From a checkpoint of a small transformer trained on Wikipedia.
Size: 9 layers, 2 heads of 64, vocabulary 512, 3.01M parameters.
Architecture: LayerNorm before each block, learned positions, tied embeddings.
Training: 99M tokens, 12121 steps.
MLP neurons of a small language model. Each row is named by its layer, matrix (up: input weights) and neuron, and shows model dimensions 64-127. Each number is 128 + 32 x the weight over its row's rms, rounded and kept within 0 to 255.
Before each neuron's rows, "fires after" lists the tokens most often just before its 100 highest values on Wikipedia text that the model never trained on.

fires after: ".", "==", "===", "|"
L2.up160 [131 116 111 127 145 202 193  93 112 153  47 138 141  80 153 126 133 161 109 104 177 141  67 101 122  93 126 139 112 166  90 141 131 144 129  80 159 147 119 136  92 114 109 147 211  98 133 136 157 126  93 114 134 154 117 116  92 162 139 164  86  90 127 127]

fires after: ".", ",", " wh"
L4.up20 [100 133 160  80 181 123 114 204 113 115 142 117 142 137 181 141 158  98 132 173 154 121 105 133 104 164 162 112 102 103 179 120 138 118 124 118 139 109 100 117 163  97 117 152 133 115  53 201 137  89 149 182 111 135 147 105 180 174 110 117 109 174 124 139]

fires after: " |", "|", "==="
L2.up522 [202 173 157 143  97 113 117  87 151 173 106 118 121  83 130  88 121 144  98  67 147 138 120 140 125 120 154 134 146 122 123 129  90 118 135  99 107  91  50 114  88 153 121  50 172  82 166 122 153 157 194 139  62 134 188 145 168  86 147  86 121 173  71 117]

fires after: " |", "|", "C", " N", " L", " in"
L4.up74 [ 52 112 113 120 136 108  63 117 103 122 128 139  96 150  85 122 115 140 102 108 117  79 119  76  99 133 100 198 138 204 158 100 170 122  91 152 102 156 120  59 107 116 115 158 104 133 105 135 165 138 118  87 137 147  72  95 146 140 115 170 137 170 100 130]

fires after: " |", ")"
L4.up171 [116 131 107 139 112 186 125 112  93 131 154 171 115  64 112 170 107  89 188 157  96  96 154  86 125 134  94 103 203 142 125 145 156 150 128  81 135 147  90 150 191 146 148 151 105 137 109 131 147 187 190  94  85 131  94 109 184 153 173 154 132 153 173 133]

fires after: " |", "==="
L2.up516 [127 122 104 176 123 140 133 153 105 155  61 153 150 124 108 171 129 113 127 162 112  71 140 111 140 203 121 140 113 154 107 124 145  78 110 109 125  84 175  57 105 119  99 102 121 149 121 111 142 119 158 145  93 120 183 109 104  55 110 154 145 111 102 125]

fires after: " o", " a", " al", "ec", " S"
L4.up548 [173 120 135  87 153  97 153 133 142  98 171 145  79 153  63 115  69 120  93  78 147 101 133 130 149 178 123 146 128 163 151 136  73 113 148 126 127 114  93 118 149 122 156 149 153 183 122  97 131  81 146 146 128 147  81 169 182 122 108 175 158 107 175 121]

fires after: ".", "=="
L2.up229 [131  82 145  98 187 108 177 118 146 134 164  88 120 117 157 123 104 108 103 127 123 170 132 185 112 149 196 182 111 152 150 108 188 103 127  63 122 108 131 129 157  89  63 193 164 100  76 137 147  46 120 123 120 138 168  81 142  71 132 163 138 150 125 147]

fires after: " Un", " O", " N", "um", "in", " in"
L4.up144 [117 185 144  91 107 122 131 165 130 104 156 133 127 124 181 147 186 165  83 123 108 121 162 136 114 183 125 145 141 137 124 150 123 114 122 126  25 150 138 128 142 145 172 150 156 104 144  82 155 149 122 107 157 102 125 136 180  87  96 106 162 152 100 167]

fires after: " |"
L4.up56 [171 157 116 133 134 158 106 107  92 181 106 168  98  92  99 174 151 112 186 213 143  97 120 105 117 143 155  86 146 126 136 142 143 150  75 113 113 124 103 181 147 177 153 152 133  92 166 161 117 131 198 174 120 148 147 149 129 110 146 102 115 175  95 110]

fires after: " |", "|", "===", "=="
L2.up392 [ 77 104 143 146 175 108 128 109  84 144 134 119 123  67 149 146 127 101 144 152 116 142 114 111 145 126 191 171  97 136 109  85 114 142 116  71 132 165 151 121  98 115 118  95 182 127  92 109 136 107 163 145  65 125 125 147 108  79 132 135 152 130 124  54]

fires after: " |", "|"
L4.up578 [166 126 108 139 156 138 104  92  69 153 108 143 110  92 110 144 107  98 131 148 205 114 128 112 129 154 146 106 139 143 115 154 118 138 128  66 143  99 130 149 135 121 123 166 134 127 120 198 142 180 127 120  57 172 120  93 172 162 120 108 116 130 141 135]

fires after: " D", " O", " d", "en", " Un", "u"
L4.up191 [132 139  93 123 113  86 107 165 127  55 112 159 162 154 129 144 141 122 105 155  80  93 139 111 114 145  91 102 103  75 157 156 154 164 136 146 108 165 143 166 139 128 123 195 155 143 108 165 167 161  93 131 154 139 124 105 192 104  72 107 181 190  96  93]

fires after: " |", "|"
L2.up227 [104 113  73 162 172 163 143 171 115 151 122 118 112 143 123 151 117 143  87 133 163 100 136 136  91 184  93 116 106 157 178  88  75 121 112 129 172 115  83 143 124 140 135  99 114 112 177 159  71  81 174 104 126 128 145  96 139  62 139  17 126 146  95 110]

fires after: ".", "==", "=", "===", " |"
L2.up420 [120 139 141 164 128 148 166 175  93 120 154 112  53 105 120 102 130  94 107  68 136 137 180 172  72 146 155 144  99 142  86 133 110 146 141  83 159 196 129 169 179  83 111 176 179 130  99 141 149  99 114 107 115 131 167  80 170 164  75 130 121 140 134 108]

fires after: " |", "|", ".", "a"
L2.up582 [ 88  90  77 115 100 125 119 108 139 117 186 172 109 159 135 156 160 131  92  75 131 141 164 126 114  91 111 181 148 177 133 159  77  87  94 169 151 162 109 153 124  96 149 101 147 155 110 153 183 133 115  68 115 112 134  84 144 114 114 145 121 164 123 111]

fires after: " |", "|", "==="
L2.up578 [154 193 102 114 145  98 123 186 102 138 136 162 123 120 148 130 135 134 104 122 138  92 123 156 135 202 140 108 122 157 127  92 151 135 118  75 107 143  87 128 140 146  86 104  61 121 218 193 138 103 101 127 123 133 152 113 140 158 110 127 181 118  95  71]

fires after: ".", "==", " |", "==="
L2.up553 [154 168 171  93 123 148 113  96  83 123 111 182 153 120  89 144 150 105 214 122 160  92  67 124 138 156  83  94 158 100 126 191 116 122 131  84  79 117  85 125 136 139 157  93  98 149 156 105 123 124 120 131 132 140  93 161 153 149 107  99  87 136 112 185]

fires after: " |", "|"
L2.up508 [177 135 131 162 151 128 145 166 148 196 142 119 136 135 121 190 144 110 122 177 117  93 141 156 144 161 173 164 135 178 136 135 100 150 120 103  85  67 157 114 119 150 100 126 147 136  76 122 113  88 137 124 178 179 176 144 167  95  82  97 147  80 142 138]

fires after: " |", "|"
L2.up345 [132 100 151 144 196 172 151 128  80 101  88 131 142 101  99 108 178 132 101 166  89 105 172 109 154 145 134 126 111  87  69 140 211 136 109 104 134 160  89 119  98 170 106  98 212 109 118 112 123 148 164 187 112 162 132 104  86 105 124 213  74 123 121 145]

fires after: " ", " |", "\n", "|---|---"
L2.up217 [126 101 132 132 122 165  98 181 135 164  48 142 115 167 119  95 117 149 170 112  78  79 108 121 141 186  91 158 146 164  85 142 151 116 109  96  92  78 144  85 134 133 113 146  99 117 166 132 138 100 108 122 140 123 201  89 127  81 153 106 158 163 107 144]

fires after: " A", " a", "u", " |", "r", " N"
L4.up625 [110 120 134  99 118 140 140 154  95  72  87 158 109 145 129  89 150 176 103 136 106 108 146 108 120 166 153  95 139 109 108 111 106 113 161  77 135  74  91 142 118 157 167  65 156 147 172 131 147 151 175 192 137 127 108 117 133  84 109  92 136 113 140 118]

fires after: " |", "al", " r"
L2.up404 [151 181 145 159 191 167 177 130  97  90 131 148 114 112  87 146 151  62  94 175  60 138 184  70 150 150  97 131  71 135 122 130 129 117 157  86 152  94 142 135 114 121 118 119 119 155 140 111 136  99 169 188 114 129 117 121 126  66 173 122 105 146 157 171]

fires after: " ", " |", "|", " M"
L4.up509 [ 98 166 139  92 170 151 139 168 140 159 120  67 100 150 129 129 113 176  88  95 161  93 100 132 135  99 121 171 139 138 193 117 210  92 135 143  98 138  76  95 159 114 146 154  67 172 130  95 167 177  91 112  94 147  74 127 147 115 151 141 139 147 124 170]

fires after: " |", "===", "|"
L2.up403 [162 119  88 149 132  64 156 134  69 207 128 151 153 106 139 117 149 132 117 144 204  90 148  81  76 161 112  82 177 175 129 157 137 132  88  56  68  94 137  94 162 101 181 145 100 147 157 153 106  84  94 113 150 148 166 146 119 130 140 116 123 138 135 147]

fires after: " ", "===", "–", "s", " b", "=="
L4.up591 [148 170 139  58 148  92 122 112 166 133 147 115 122 132  89 120 108  87 121  98 154  95 110 168 151 154  90 128 114 145 120 166 123  98 196   6 159 165 121 121  98 111  80 139 152 137 116 112 134 117 101 102 124 136  99 182 145 143 113 107 129  87 100 101]

fires after: "2", " ", "1", "-", " |", "\n"
L2.up255 [132 114  59 116 129 181 136 105 116 175 172 100  78 125 149 147 186 130 161  38  71 127 135 142 134 100 153 140 139 107 127 121 136 141 108 193 194  97 154 150 167  97  96 100  95 170 122  80 151 122 143 137 148  50 140 138 132 118 146  61 140 183 155 148]

fires after: " g", " G", " C", " Ch", " M"
L4.up140 [140  81 135 153  72  87 131 114 115 151 164 106 116 142 131  95 138 103 158  86 172 132 136 110 134 112 111 140  76 151  97 122 183 192 148 157  58 132 203 151 101 103 109 102 126 173 223 114  94  73 117  77 129 129 165  98 131 177 129  94  86 118 122 201]

fires after: " b", " G", " g", " B", " J", "r"
L4.up579 [153  46 164 192  57 113  81 128 120 144 141 140 117  85 159 140 135 141 188 170  83 164 135  96 136 103  96  97 115 122 125 128 121 138 130 102  89  77 141 140 154  53 147 180 103 112 186  64 117 155  81  98 186 149 125 140 106 136 151 108 123 163 127 133]

fires after: ".", " |", "==", "="
L2.up164 [ 87 108  87 153 166 120 119 107 142 145 153  60 110 147 193 138 148 155  84  60 149 134 155 118 164 142 125 168  58 104 123 141 164 182 138 107 111 126 142 112 117  78 162 159 104  67 158 191 125 120 172  63 132 149 158  73 169  72  73 166 109 167 178 146]

fires after: " b", " B", " be", "ot", " "
L4.up434 [191  96  70 101 111 126 137 132 108 120 134  78 159 143 114 150 182 106 133 124 124 141 175 104 128 117  76 103 113 116 155 180  54 195 136 142 131  91 114 139  45 150  72 151 183 152  71  91 165 175 135  92 170 120 155 149 153 143 101 157  96 101 118 155]

fires after: " |", "|"
L2.up374 [179 166 130 109 183 152 129 115 131 167 152 101 113 108 172 107 112 140  86  83  97 119 151 118  91 139 147 168 132  62 165 156 112 159 169 178 159 129  88 110  93  82 130 122 146 104 125 147 149 123 192 121 120  69 146  86 131  99 106  50 157 163 150 136]

fires after: " |", "===", ".", "==", ")"
L2.up371 [161 132 128 131 140  69 139 153 125 117 104 142 110 146 149 118 136 129 129  60 185 141 116 159 104 133  90  86 131 153 161 134 134 165  97 139 148 101 185 141 134  84 125 141 124 127 113 130  82 139 127 141  93 147 130 155  52  90 129 155  37 171 153  55]

fires after: " |", "===", "==", "|", "."
L2.up181 [120 160 149 149 104  82 142 145 100 143 156 110  88 131 156 136 155 136 152 124 158 132 188 105  85  76 116 160 142 176 151 147 158 184  36 133 102  93 145 135 113  57 104 103 122  91 143  96  81 109 169 100 141  90 150 108  99  65 132 147  71 134 122  67]

fires after: " a", " the", " |", "|"
L4.up233 [ 34  95 100 195 119 130 129  65 130 126  96 138 114 142 106 132 105 141  94  51 127 150 174 129 121 149 107 180 127 162 109  63 146 106 120 171 150 169 176 141 173 161 106  97 146 150 125 129 183 101 188  97 173 117 133  96 149 120 189 176 164 109 155 164]

fires after: " |", "==", ")", "===", " F"
L4.up411 [ 59 172 149 117  92  87 176 115 146 142 120 174 106 121 118 102 141 168  99  71 168 169 129 145 147 156 102  74 152 144 148 135 146 168 107 101 109  69 148 161 128 120 114 156  92 109  88 128 117 112 116  99 168 111 219 113  83 110 143 115 130 118 128  69]

fires after: " I", "u", " J", "o", " m"
L2.up237 [156 176 135 153 174 112 129 130  94 151 142 134 115  91 159 106 109 177 127 124 110 135 153 111  96 114 143 132 114 129 164 169 128  97 131 119 168 104 129 107 109  74  79  79 138 123 157 105  92 123 122 139 162 132 101 170 102 173 134  85 167 150  89 143]

fires after: " a", "==", " o", "uc", " A", "up"
L4.up438 [125 101 128 141 130 167 143 103 140 150 226 175 109 159 112 103  48 143 110 132  90 142 120 154 189 156 105 164 154 151 121  95  83 102 139 117 175 154  92 103 138 152 126 131 110 107 202 121 127 123 106  88 132 182 167  77 140 111  95 154 114 136 172 131]